config.toml
n_layer = 10
vocab_size = 2048
bias = "none"
parallel_block = false
warmup_steps = 452
MLP neurons of a small language model. Each row is named by its layer, matrix (gate and up: input weights) and neuron, and shows model dimensions 32-127. Each number is 128 + 24 x the weight over its row's rms, rounded and kept within 0 to 255. A neuron's up and down rows have the sign that makes its largest values positive.
After each neuron's rows, "fires on" lists the tokens most often at its 100 highest values on Wikipedia text that the model never trained on.

L7.gate289 [128 169 162 150 101 112 125 153 176 144 126 132 116 134 164 144 110 161  96 138 112 127 119 146 110  92  84 167 137  89 163 173 129 148 136 148 142 128 117 138  86 168 150 140 156 131 139 145 106 135  68  99 138 134 136 132 175 150 153 114 156 117 149 144 114 102 119 137 103 127 106 122  91 116 119 128 121 113 177 126 157 107 142  96 117 145 131  92 147 128 103 189 145  93 165  99]
L7.up289 [146  95 110 122 122 124 147 147 147 133 119 131 193 173 117 115 111 128 133 144 110 119 123 134 115 118 108 118 151 143 104 102 107  94  94 150 138 131  77 126 132 144  84 132 114 135 106 126 132 139 134 136  48 134 136 144 106 113 133 129 148 139 100 162 168 122 111  85 134 136  90 121 154  97 152 111  97 114 123 160  86 109 121 158 142 148 162 135 102  73 135  81 148 138 123 143]
fires on: " en", "re", " le", " incre", " we"

L3.gate179 [119 136 107 116 109 134 108  59 162 120 117  97 175 121 149  97  93 117 147 111 122  73 123 118 173 104 118  89 102 162 120 128 134 124 126 164 165 164 110 136 161 119 101 126 129  94 113 115 128 111 147 111 134 134 159 136 131 137 117 157 104  92 141 102  72 151 133 149  58 118  75 116 127 153 145  94 123 140  95 133 106 113 103 148 107 110 111 159  49 117 129 117 108 129 137 166]
L3.up179 [133 105 144 151 106 106 152 152 139 106 129 142 117 138 151 150 137 150 104 121 106  94 155  80 136 122 134 156 129 156  96 108 140 106 127 105 137 110 150 173 171 133 142 117 118 145 125 165 136 133 123 110 126 142 107  96 101 117 115 119  98 164 147 152 100 139 126 130 166  79 143 147 154 161 126 134 147 104 150 103 142 122 116 102 154 135 135 100 158 128 103 143 157 148  95  83]
fires on: "z", "le", "v", "ut", "im", "vi"

L4.gate92 [157 104 157 136 133 109  88 115 104 125 151 154 119  98 129 133 145 108 136 115 146 110 119  77 116 129  96 124  85 128 136 117 118 139 148 132  95 135 119 154 124 151 130  80 128 117 112 113 120 149  87 185 121 125 113 143 121 150 177 118 118 133 148 106 138 143 144 125  92 110 154 108 115 138 132  91 118 180 110 184 136 134 124 156 129 125 112 156 110 114 141 123 157 126 135 150]
L4.up92 [174 156  78 136 155 126 114 152 109 139 135  91 108 154 147 159 109 112 143 163 166 113 112 133 103 115  94 155  82 161 131  78 114 123 144 137 142 127 150 112  85 142 142  77 114 129 106 124 106 146  91 125 125 135  98 101 140 142 143 107 165 123  92 138 179 101 137 122 143 135  89 140 108 111  97 122 107 179 146 119 137 125 156 106 142 130 167 140 132 147 133 130 117 132 148 153]
fires on: "en", "a", "ven", "x", "n"

L4.gate274 [131  92 148 130 158 137 121 153 134 123 106 130 106 109 100 101 182 118 130  98 130  77 147 139  86 125 124 147 129 127 115 141 128 114 135 133 146 141 113 126 128 123 141 140 125 148 108 124 165 101 131 147 128 174 176 116 113 125  94 113 114 146 114 153 130 136 135 114 169 135 155 102 133  65 168 117 179 125 116 135 111  77 141 145 132 128 153  79 126 151 119 116 154 120 130  89]
L4.up274 [113 114 148  94 106 107 108 122 117 109  74 156 138 173 116  80 177 138 128  82 136 121 152 149 124 141 134 137 124 152 119  92 133 130  97 160 103 127 105 155 168 114  94 161 122 128 119 122 109  98 184 138 157 155 163 136 114 118 150 164 154 137 127 118 118 121 121 103 158  92 154 110 114 102 145 141 134 130  78 170 139  99 158 139 168 112 107 147 120 124 183 142 126 157 141 141]
fires on: "are", "he", " Co", "U", "che", "se"

L7.gate41 [130 105 138 132 117  92 121 137  75 128 140 138 133  77  84 133 102 135 129  93 143 123 103 154 117 113 114 144 117 136 180 120 131 106 133 154 110 112 151  93 125 160 130 134 151 117 152  86 149  90  68 145 126 131 122 142 102 148 158  90 184 103 140  96  96 137 137 119 126 109 110 128  83 104 119 125 145  77 136 193 111 159 121  88 113 128 134 163 145 124 119 154 130 114 127 163]
L7.up41 [114  95  68 117 142  49 140  96 102 153 141 137 137 128 128 145 147  94 115 137 142 107 127 131 115 125 118 160 112 112  92 163 103 145 134 182 124 119 114 128 183 103  76 162 165 167 128  91 178 109  95 112 160 135 103 105  94 138 145 151 153  89 133 171 103 141 118 110 139 123 113 134 144 107  95  73 163  73 106 158 123 121 140 102 126 152 118 163 127 122 121 133 118 119 133 124]
fires on: " per", " reg", " cre", "og", "per"

L3.gate4 [110 147 122 106 121 134 113  92 163 125 115 163 173 133 115 107 171 135 130 136 146 126 136 147 122 149 109 122 102 122  88 174 134 120 132 136  80 144 149 147 108 144 102 118 164 144 108 120 154 110  91 162 127 140 133 147 160 126 119 126  96 126 124 157  68 137 123 148 120 157 124 115 136 125 139 152 129 107  97 114 133 141 142 113 141 120 138 180 127 172 155 169  99  83 151 146]
L3.up4 [ 71 144 151 136 145 142 108  82 158 135 155 148 139 139 148 122 108 125 157 132 127 140 122 104 134 124 137 133 156  98 181 106 138 126 190 112 137 115  78 142 110 182 143  84 136 130 140 133 136 120 101 131 143 129 134 118 134 110 139  77  93 133 166  92 117 142 130 160 123 117 133 137  96 137 103 143 108 144 137 119 133  52 125 131  85 174 118 121 147 139 142 148 111 135 145 154]
fires on: "ic", "ral", "k", "est", "ific", " East"

L4.gate49 [123 161 115  85 119 129 143  85 112 106 136  87 123 125 153 128 132 170 133 113 109  92 138 125 121 129 113 144  94 133 137  95 120 154 124 160 101  75 163 112 133 135 146 143 170 204 158 151 120 112  81 173 111 125 127 137 117 138  67 162 135 132 124  91 129 153 141 157 122 178 135 157 146  96 189 128 118 152 162 105 119 160 140 108 162 128  89 125 117 122 123 120 135 147 124 134]
L4.up49 [149 162 118 104  93 112 138 113 109 140 138  91 108 201 161 131 166 157 136 122 129 157 129 146 100 153 114 129 164 116 130 124  91  69 127 164 120 127 100  76 108 142 132 178 158 124 108 130 117 118  88 113 149 103 104 144 108 171 142 141 135 131 161 123  95 131 136 154 149 129 109 110  72 131  99 141 138 102 153  85 157 149 168 145 141  82 105  80 161 116 131 125 103 157 111 130]
fires on: "in", "ment", "on", "F", "ollow"

L4.gate11 [122 160 142 103 144  92 151 160 105 149 155 150 142 110 116 111 132 151 119 137 142 148 121 162 163 132 129 136 184 113 141 170 112 144 136 126 167 140 119 114 124 139 112 150 129 102 154 119 105 173  96 135 121 100 168 119 136 152  98 100 139 125 121 149 152 133 138 130 108 104 119  97 116 162 165 131 165 110  92 146 160 127 111 135 114 181 103 121 134 102  37 119 162  85 130 157]
L4.up11 [157 164 145 121 175 111  80 145 112 155 111 133 178 118 119 129 130 152 141 154 140 104 145 162 129 142 122 164 134 126 155 177 112 100 205 126 167  89 113 113 140 153 167 116 101 135 111 161 105 161 150 116 122 137 145  72 134 130 147 133 122  75 118 111 165 126 100 106 157 139 119 110 122 121 175 102 142 157  88 118 160 112 111 106 135 141 138 127 101  96 101  72 105 127 140 110]
fires on: "en", "op", " on", "4", "0"

L7.gate318 [122 128 145 124  84 140 121 152 109 119 109 113 202  83 112  72  98 132 135 143 129 101 120 127 106 128 146 155 150 104 110 121 137 102 129  99 121 171 122 159 111 150 122 152 138 141 115 167 119 107 130 137  78 173 126 124 125  84 144 150 129 108 112 108 132 173 122 176 116  95 115 109 116 106  87 109 102 130 148 134 113 105 142  89 129 173 159 155 152 123 100 138 169 114 100 138]
L7.up318 [160  91 130 140 134 138 105 126 147 157 164 123 126 112 158 113 156 131 150 125 130 104 160 115 108 130  72  98 119 110 154  69 122 140  84 117 170 141 107 151 163 157 116 100 116 154 157 125 123 119 142  96 128 168 146 127 102 152 159  98 151 166 138 148 120 131 113 168 141 124  97 112 131 137 133 106 134  99  94 111 142 128 121  85 141 152 160 101 169 142 161 103 141 115  79 129]
fires on: " v", " gu", " medal", " Med", "le", "v"

L7.gate193 [140 132 166 102 163  94 130  99 114 117  99 154 118 106 130 141 120 105 118 121 100 149 133 123 119 141 139 163 134 116 156 100 143 125 115 186 165 147 129 153 140 119 114  92 151 110 144 110 123  98 109 145 130 130  95  82 119 146 103 148  99 122 126 107 143 140 120 131 128 150  90 111 125 114 165 128 140 112 125 156 124 130 108 111 115 149 177 142 118 135  95 140 129 126 152  90]
L7.up193 [156 131 132 130 135 146 133  78 128 123 111  96 156 106 152 135 117 121 167 114 167 141 144 133 132 147 144 142 128 114 163 127 101 104 104 115 130 103 172 104 159 135 135 143 126 148 115 128 140 163 140 110 127 115 120 105 130 132 102 170 125 120 116 126 144 133 107 102 125 139  87  97 145 134 160 108 161 118 108 149 131  90 107 105  84 157 143 146 100 142  97 149 139 104  81  86]
fires on: "5", "0", "y", "4", "6", "3"

L4.gate111 [133 115 135 108 138  93 171 134 133 135 123 162 134 117 103  98 118 129 119 172 173 112 189 108 155 114  81 163 126  90 129 131  93  93 165 140 111 183 153 130 115 137 147 156 128 126 129 177 165 139 150 125 116 124 119  97 140 126 132 164 139 129 128 162 118 123 149 186 133  97 155 126 132 136 128 118 145 142 131 138 142 113 111 169 124  92  92 114 110 130 151  98 118 113 124 123]
L4.up111 [135 109 142 130 100  91 155 117 151 119  72 157 127 153 166  95 162  98 152 150 142  94 163  91 149 109  93 116 129 124 114 113 126 111 188 121 107 174 168 144 121 128 138 125 138 142 148 166 139 135 121 145 143 126 137 111 132 121 151 155 134 110 133 104  98 122 130 148 123  92 152 162 143 195 145 107 149 134 118 163 121 104 117 140 145  90 115 151 106 141 137 149 108 125  91 121]
fires on: " ex", "om", " Ex", "ri"

L7.gate282 [131 109 156 123 140 138 127  99 154 118 124 136 173 128  93  87 116 119 139 129 101 130 152 135 137 153 144 125 162 111 140 109 137 156 126 100 100 152 129 124 113 134 136 123 171  95 139 101 148 116 154 144 153 119 157 107 113  90 118 144 100  75 108 144 177 128 144  91 142 121 115 138 129 111 115 111 203  76 129 140 107 113  94 136 153 107 182 110 142  68 116 121 116  85 114 138]
L7.up282 [149 133 133 129 142 156 129 109 155 140  98  50 133 109 129 126 103 131 119  87 134 137 153 114 135 134 126 130 134 131 160 184 129 103  56 120 134  96  88  93 103 126 125 100 182  94 134  89 142 112 149 161 129  96 135 153 110 137 158 134 126  95 100 123 140 129 118 115 149 124 155 140 118 124 161 141 141 108 138 155 104 117 131  93 123 140 183 148 137 128 125 150 111  59 120 157]
fires on: "6", "9", "8", "7", "0", " "

L3.gate240 [120 136 115 131 165 124 143  67 111 156 120 178 102 148  62 144 131  90 149  83 132  97 163 130 129 135 145 144 125 101 126 133 110 116 171 162 144 116 130 106  90 149 151 125 127 131 125 131 134 163 153 115 117 117 117 135 119 119 152 156 111 132 148 118 103 193 146  99  99 134 147  87 127 135 133 137  93 104 100 135 114 131 139 101  81 105 157 101 149 124 110 134  81 148 157 143]
L3.up240 [117 140 112 122 124 150 124  97 140 123 116 127  92 114 137 121 130 130 106 118 110 112 136 104 145 123 155 153 104 135  87  62 107 112 134 134 173 131 143 146 109 172 129 103 154 136 124 106 141  97 113 152 166 102 152 113 125 137 150  98  96 135 132 130  99 123 123  90 107 106 149 134 114 140 141 139 142  98 150  56 115  91  99  91 124 147 103 103 149 145 153 161 128 155 146 115]
fires on: "im", "ud", "ar", "ew"

L3.gate68 [136 100 120 143 142 104 150 117 132 129 117 127 126 148 102 167 115 117 137 114  84 161 151 146  96 126 126 159 111 123 144 161 152 125 122 128 137 145 150  78 104 165 132 116 127 109 132 123 154 111  82 137 132 144 134 187 160 115 123 141 150  89 134 101 113 135 121  99 128 169 149  94 155 124 161 150  95 148 133 177  71 115 176 149 134 118  98 169 122 109 156 140 127 136  76 128]
L3.up68 [139 100 119 117 119 137 126 112 149  82 119 129 162 118 190 110 155 111 136 143 134  78 142  73 122 102 135 101  98 178 136 147  97 104 107 108 108 180  82 117  93 108 134 140 129 116 111 135  89 137  95 181 145 111 148 126 159 152 115 128 125 147 178 148 112 120 120 137 106 115 118 139 142 145 110 139  95  78 142 101  80 157 118 170 156 118 138 106 148 166 128 121  80 133 115 144]
fires on: "ent", " October", "al", "on", "ast", "in"

L4.gate63 [123 146 155 153 131 106 111 127 206 151 127  82 159 114  78 112  89 136 105 137 134 113 120 134 138 119  89 142  98 113 120 158 163 119 144  99 126  91 136 150 136 143 133 125 152 124 106  86 115 145 133 103 118 108 104 158 156 119 114 111 115  98 163 109 112 144 149 138 109 114 135 115 102 108 135  90 157  74 137  74 131 133 127  80 101 111 107 135 121 133  98 109 113 170 159 134]
L4.up63 [120 151 122 139 142 110 123 110 140 127 142 135 125 111 141 146  96  68 157 150 127 105 135 100 143 115 131 158 194 134 123 145 137 101  83 114 141  99 164 176 123  98 113 125 141 125 166 133 149 122 161 115  88  78 152 140 152 100 105 155 147 111 118 121 128 125 104 151 121 120 133 119 122  93 101 147 169 112 138 136 129 124 147  99 180 125 140 103 158  97 109 130 164 132 139 169]
fires on: "un", "osed", "ited", "é"

L4.gate64 [124  99 133 121 113  71 136 147 105 159 103 118 153  69 113 151 143 122 168  86 146 181 152 128 133 147 107 147 143 129  98 108 130 129 148 119 146 128 150 112  79 145 130 116 110 125 152 107 109 151 120 112 124 132 159 151  72  80 177 120 112 104 161 124 141 120 119 139 109 113 107 143 158 111 140 105 137 135 136 140 142 148 110  66 123 130 118 148 123  91 122  93 117 111 179 132]
L4.up64 [140 103 156 129 169  73 137 152  95 128 101 133 139 166 128 146  98 133 175 110 164 142 162 139 109 146 126 146 126 129 124 148 101 129 146 132 115 152 111  91 112 159  79 128 121 134 173 129 104 159 136  99 128 163  99 142 118 116 134 113 152 135 126 147 128 138 130 165 118 155 111 102 140 117 165 143 153 141 130 140  62 113 141  96 147 142 119 116 135 101 139 100 120 149 128 129]
fires on: "1", " n", "N", "oin", " N", "n"

L4.gate115 [ 92  99 121 165 138 106  78 117 119 166 145 132  87 127 111 142 130 129 140 149 161 123 122 153 152 138 137 145 134 119 107 107 127 138 135 113 138 172 141 122 134  94 155  78 123 122 122  80 166 129 152 126  93 127  92 106 141 106 102 134 138 114 124  85 115 122 147  82 134 182 130 101 115 135  84 152 126 139  70 109 158 186 136 123 160 154 108 106 136 101 120  92 142 149 131 123]
L4.up115 [124  76 122 160 165 151 166 144 127  88 118 124 106 143  84 129 181 162  86 107  92 154 156 132 117 113 109 143 120  95 113 120 141 114 146 139 104 135 142 139 104 127 148 136 104 158 146 176 152 140 119 104 144 160 173 149 112 120 114 165 157 130 126 129 137 124 128  99 152 150 124 136  72 118 105 137 117 139 123  97 128 118 153 105 142 140 162  97 133  75 146 147 117 106 137 123]
fires on: "9", "1", "0", "5", "4"

L3.gate173 [125 123 125 103 146 127 108 152 137 122 134 129  99 118 106 117 173 146 119 117 157 125 106 116 142 104 142 136 119  51  92 141  90 117 169 127 135 128 154 124 124 137 133 163 116  93 133 134 127  96 160 116 161 153 103 128 105 101 117 144 123  98 126 148 123 126 112 157 143 152  94 136 163 186 109 140 168 105 140  54 156  82  97 136 104 144 128 172  81 142 140 155 110 135 168  89]
L3.up173 [162 127 134 170 122 144 112  94 142 124 150 105 142 107 121  74 135 156 142 117 196 109 131 119 103 136 178 180 127 110 147  95 152 150 115 114 173 151 135 123 127 140 102  97 116 100 134 142 145  93 107 115 107 142 156 164 158 112  70 118 117 108 156 111 135 143 111 110 116 133 108 151 108  94  81 146  88 120 131 128 119 122 100 112 142 113 152 136  64 131 147 108 151 112 149 132]
fires on: "y", "-y", "ey", " Y"

L3.gate35 [103 163 143 137  92 106 131 125 118 108 102  97 104 140 134 171 112 122  98  67 117 145 163  86 117 109 103 112 132 143  92  90 143 137 106 152 107 161 126 125 122 119 103 130 118 132 144 128 123 126 178 132 108 111 143 119 133 144 121 159 138 119 113 122 129 147 148 142 170  75 153 132 140 131 144 129 152 115 111 119  88  86 117 104 126  60 128 144 107 133 131 116 114 151 160 167]
L3.up35 [111 109 145 123 157 109  79 148 126 112 113 115 129  93 156 133 130 132 124 149 113 129 126 140 144 145 147 136 148 133 120  97 140 125  98 167 112 155 143 140 130 139  71 114 113 123 103 164 131 113 118 134 118 146 158 127 129 119 147 132  88 112  89 184 167 133 113 154 145 115  98 131 109 144 143 117  94 175 109 137 125 135 104 207  89 137 147 106 112 149 156  85 109 150 144 145]
fires on: "ri", " tri"

L7.gate183 [ 87 153 116 114 155 157 147 150 132 152  97 144 155 144 138 112 146 120  63 124 166 116 137 112 123 101 124 154 113  80 131 119 143  82 174 135 105 125 129 147 115 122  89 154 116  99 132 122 121 161 126 162 196 114  92 130 101 129 114 155 131 145 129 158 121 149 150 143  78 134 148 134  94 143 110 125  88 136  75 218 129 112 165 100 163 118 105 124 136 176 148 110 102 126 146 144]
L7.up183 [117 125  99 156 124 109 130 102 116 185  89 175  97 155 125 124 115 109 104 141 143 112 112 136 146 144  90 134 117 100 107 155 121 131 109 141  98 152 133 139  97 129 100 143 134 125 147 155 136 106  66 149 121 164 119 134 123 130 134 150 107 140 127 161 139 119 127 138 123  92 145 128 127 133 162 133 121 150 139 152 140 100 116 177 115 106 142 136 137 137 113 106 134 149 130 143]
fires on: " ex", "om", " Ex", " sup", "t", " sim"

L4.gate84 [132 157 192 137 134  87 138 139 149  93 155 134 135 105 115 156 111 121 166 155  93 139 155  98 127 101 147 124 129  91  91 129 102 102 138 160 113 136 174 135 151 116 117 143 116 115 142 155 156 101 156 135 115 106 174  76 120 114 149 112 125 105 132 138 151 140 127 142 159 109 135 121 131 131 104  94 146 142 114 106 145 103  95 109 131 128 107 143 134 130  79 111 142 119  86 150]
L4.up84 [ 92 130 190 110 138 131 131 107  89 152 113  97 122  93 127 145 116 151 143 137 136 139 146  98 162 132  60 177 118 152 108 166 134 108 148 110  87 123 168 129 116 133 135 114 143 139 130  99 156 121 102 106 154 112 143 129 124 144 127 156 178 132 137 151 162 130 118  98 133 111  82 135 117 111 153 122 110  67 106  88 149  95 125 147 140 121  99 166 127 148 148 150 107 130  90 129]
fires on: "ent", "ran", "enn", "ut", "en", "ren"

L7.gate274 [102 133 138 120 120 129 102 138 133 173 163 109 116 147 172 125 131 167 124 141 196 167 159 128 123 133 107 124 113 187 123 109 104 124 145 135 125 133  78 110 162 125 175 161  98 116 181 128 203 150 111  84 151 111 128  96  85 138  96 134 151 125 157  93 150 135 137  98 120 168 132 103  81  92 105 145 132 124 131 113 112  91 151 150 166 133 155 130 133 132 141  98 146 155 137 157]
L7.up274 [137  90 120 148 140 130 108 107 130 146 135 147 132 156 122 115 149 101  92 156 146  93 148 170 120 109 110 109 116 140 170 147 105 144 121 121  70 147 101  98 113 149 129  89 156 125 145 151 114 135 110 116  88 168  98 148 157 125 101 113 124 153  80  89 145 121 128 151 137 107 151 136 109 143  98 137 111  96 130  95 126 133 124 141 116 123 158  79 135 125  96 120 122 112 143 162]
fires on: " ", "1", "9", "0", "5"

L4.gate131 [120 105 127 103 114 100 106 113 159 124 124 116 135  97 136 171 154 128 105 121 106 153 138 143 158  85 128 130 109 139 160 123  57 135 134 133 130 137 126 145 167  98 147 111 129 110 173 119 170 140 129 132 151 114  90 149 116 165 108  97 172 119  94 102 155 115 125 142 122 142  93 130  95 117 135 114 127  92 131  89 125 107  99 120  76 120 115 160  99 146 126  89 127 112 170 152]
L4.up131 [138 131 120 141 131 119 131 107 135 157 121  97 111 115 166 152 128 138 106 139 117 131  92 107 178 103 114 170 118 141 145 142  99  95 104 173 168 109 102 142 134 128 155  76 148 154 129 119 167 131 120 123 139 117 133 174 140 135 132  97  83 173 136 142 147 108  93 109  96 119 123 129 103 134 136 138  87 107 141 109 104 131 136 153 130 103 170 142 118 153 132 108  85 149 141 152]
fires on: "ou", "wo", "í", "her"

L3.gate305 [161 125 176 134 163 124  91 110 116 109 147  94 158 181 150 112 162 130 109 155 133 118 101 145 116 157 151  89 138  96 133 145  96 138 126 124 135 120 105 107 127 142 172 141 125 136 129  81 119  92 110 149 162 138 129 119 156 137 127  93 127 158 144 143 138  96 117 116 139 140  97 131 105 102 121 124 121  87 155 112 107 158 122  65 115  84 102  99 190 124  91 149 134 109 128 125]
L3.up305 [112 113 130 123 123 133 138 166 121  84 127  62 131  80 126 135 126  89 135 105 121 128 108 171 104 127 173 122 145 120 115 102 132 130 159 106 130  88 116 151 130 145 118 151 138 109 148 125 150 166 136  88 138 108 167  95  93 115 117 129 148 148 145 125 154  95 135  94 125 119 114 128 177 132 100 104 146 112 180 126 141 101 162  83 147 145 125 160 111 172 118 133 128 166 126 120]
fires on: "v", "C", "n", "by", "th"

L7.gate287 [142 117 135 154  84 142  95 128 150 112 139 157 165 113 169 157 125 126 135 120 181 168 105 124 112 119 129 109 106 129 119  98 167 111 135 125  95 119 144  97 137 101 186  96 114 138 162 135 168 160 109 135 124 136 114 102 118 147 124 141 150  83 114 131 122 138 131 121 135 131 144 141 112  89 102 141 167 124  94  95  90 129 124 119 150 107 120 137 123 119  83  77 110 120 204 140]
L7.up287 [148 120  96  99 121 160 109 152 106 128 188 120 123 160 148 124 106 105 205 174 145 100 127 121 120 124 120  98 119 185 105 149 111 102 105 108 115 115 130 109 123 141 118 133 117 105 121 145 124 107 114  97 134 158 142 120 129 116 115 142 154 161 152 168 113  90 115 144 128  79 143 113 109 128 137 133 135 126 132 104 107 152  90 103 138 126 132 110 172  91 134  77 138 144 146 152]
fires on: " ", "1", "9", "0"

L4.gate166 [102 152 135  84 144 113 121 135 166 156 131 151 144 115 106 138 119  98 141 136 143 104 122 133  85 122 133 110  80 102 137 110 110  59 166 130 179 141 121 171 131 134 108 157 115  94 159 116  92 107 121 145 129 103 121 142 112 107 110 141  98 131 118 156 170 118 132 166 121 158  90 134  99 113 126 135 105 124 127 131 159 119 125 140  75 123 131 126  74 129 131  95 106 106 144 106]
L4.up166 [152 125 102  99 116 154 147 154 117 102 135 143  61 144 106 127 150 122 156 152  95  91 124  98 101 163 142 163 104 102 140 151 150 105 122 149 171 120 108  82 130 158 134 162 121 133 152 129 121 122 129 157  90 119 127 165 133 108 114 117 132 157 165 146  95 111 146 115 135 152 140 128 123 109 107 133 117 146 170  82 140 145  99 130 145  99 130 123 132 116 119 121 151 142 129 178]
fires on: "l", " they", "e", " kn", " but", " will"

L3.gate18 [ 91  88 118 179 111 151 110 151 184 112 106 120 124 119 132 148 106 158 138  95 133  97 169 132 114 117 152 139 149 140 120 129 117  82 122 145 125 140 127 133 132 102  80 124 119 160 151 163 145 131 129 185 158 129 166 136 144 133  76 150 127 162 146 122 104 153 126  88 109 130 178 134 147 125 159 130 163 167 145 124 116 144 157 116  91 137 163 129  75 151 126 159 149 144 142  86]
L3.up18 [103 145 108 140 137 174 132  95 131  86  79 130 111 129 152 118 127 135 126 116 142 101 116 142 115 113 165 130 197 101 113 123 127 103 126 150 121 148 132 140 132  94  93 152 156 165 125 108 114 141 175 153 173 125 124 145 107 137  94 137 104 172 161 104 138 115 126 109 181  98 133 114  82 166 163 111 166 171 131 106 132 157 179 134 110 147 134 106 137 154  97 121 103 118 130 110]
fires on: "he", " ro", "rib", "ro", "che", "ra"

L4.gate17 [ 95 153 165 104  92 149 124 123 125 135 135 130 160 127 103 184 151 106 188 132  89 127 108 132  80 132 121 122  85 125  93 139 180  70 174 144 143  64 148 135 159 149 153 119  78 132 110 115 139 158 122 136  81  96 118 118 157 151 105 134 103 129 171 112 108 147 136 154  90 125 117 149 139 145 115  96 117 152 111 105 129 135 126 135 136 137  96 119 122 113  96 142  86 129 110 131]
L4.up17 [165 141 167 128 141 154 143 155 111 133 118 150  81 127 137 125 114 126 120 153  96 118 124  95 149 114 125 132 152  98 122 103 125 138  96 124 133 180 143 123 137 118  70 160  93 158 104  89 123  75 154 127 118 127 121 120 121 114 121 111 112 106 142 163  83 113 122 146 137 129 118 127 139 138 108 112 131 110 163  84 161 117 105 122 145  91 146  89 115 148 137  86 129 158 119 102]
fires on: "t", "s", "r", "c", "int", "is"

L3.gate168 [ 97 128 159 167 115 127  91 143 180 122 131 170 153 171  95 142 156 146  92 129 151  63 145 109 137  99  88 144 138 113  96 150 141  98 140 186 148 130 153 189 125 110 128 115 168 115 102 162 169 117 166 154 143 151 178 166 131 120 116 105 123 115  87 124 132 157 131 130  94 178 136 150  95 103 117 112  95 138 114 164  97  89  97 119 127 129 119 132 131 147 137 112  91 136 138 165]
L3.up168 [165 180  94 150 113 153 130 142 156 121 113 112 137 140 109 113 128 167 129 120 184 115 167 152 103 143 134 135 164  71 157 138 161  75 118  85 129  99 137 113 170 148 132 159 160 136 118 102 112 121 161 112  88 148 132 163  95 148 150 103 126 106 106 136 106 156 118  96 113 157 148 121  90  70 123 125 132 110  84 114  97 111 142 138 150 183 133 134 130 137 149 145 126 139 128 138]
fires on: "and", "er", "em", "b"

L7.gate266 [112 150 143 122 143 106  91 169 127 169 140 123 134 101 161 129 116  81 156 119 128 104 128 145 158 172 117  64 133 126 127 149 111 106 138 152 139 155 147 144 169 107 106  94 129  52 159 121 155 139 107 137 139 156 118 154 109 125 137  71 145 124 123 128 136 142 124 107 161 120 150 131 114 116 185 106 125 136 160 130 135 134 112  99 135 114 117  88 101 153 105 106 130 147 136 122]
L7.up266 [ 95 106 113 114 130 103  69 127 108 129 148  91 130 106 187 143  89 133 171  88  81  75 125  98 140 137 107 162 138 148 107 126 147 117 167 152 144 154  96 125 144  99 113 107  94  62 137 141 162 124 138 173 125 140 156  99 125 135 142 118 134 162 114 120 136 107 116 109 102 121 130 145 131 136 200  99 120 106 106 155 125 141 131 116 138 118 125 140  76 165 148 110 156  92 162 159]
fires on: " Mar", "ar", "r", " v", " "

L4.gate104 [101 118 135 144 118 126  90 146 104  92 117 119 124 134 129  96  96 114 125 127 169 122 127 108 107 162 135 134 157 130 136 142 138 125 107 137 108 145 149 117 107 113 156 104 126 136 120 147 164 124 141 186 110 151 143 122 122 128 148 157 136 122 121 167 134 134 148 129 141 116 125 118 142  89 149 133 153 113 155 113  56 148 127 133 158 105 140 175 145 112 119 113 115 119 109 142]
L4.up104 [131 140 124 122 107 121 150 134 116 151 103 106 126 168 111 118 158 135  95 139  93 129 116 105 106 164 116 124 100 128 137 156 107 127 135 139  89 140 119 128 182 120 127 125 128 122 145 128 146 145 135 159 168  59 120 140 126 153 112  96 166 146 159 122 106 123 130 115 118 143 126  88 153  94  96 168 122  93 155 157 175 104 117 142 124 155 106 104 135 121 134 141 171 135 142 144]
fires on: " of", "us", " ", "ens"

L3.gate218 [125  64 103 130  88 126 127  91 128 149 139 122 129 120 137 161 139 161 159  99 124 162 143 135  77  82 113 146 119 139 120 116 161 175 119 122 103 134 144 140 144  87 103 125 111 161 115 156 144 146 140 126  87 157 133 166 132 127 137 145 146 155 113 105 126 187 132 144 131 127 144 142  72 137  99 148 134 105  89 144 121 109 175 127 140  90 152 134 119 107 150 127 153 141 145 158]
L3.up218 [157 122 107 125 138  56 107  92 146 119 170 111  98 136 100 112 111 135 134 203 133 107 117 153 110 103 137 147 137 156 121  88 137 156 131 109 124 120 127 152 132  94 127 113 149 148 105 122 129 168 155 106 143 156 103 120 113 128 155 143  85 142 115  84 127 154 152  99 131 131 191 118  94 132  89 168 130 153 125 142 102 155 153 112 131 158 157  72 122 127 129 136  99 110 152 155]
fires on: ":", "=", " Rich", "ich", "as", " ra"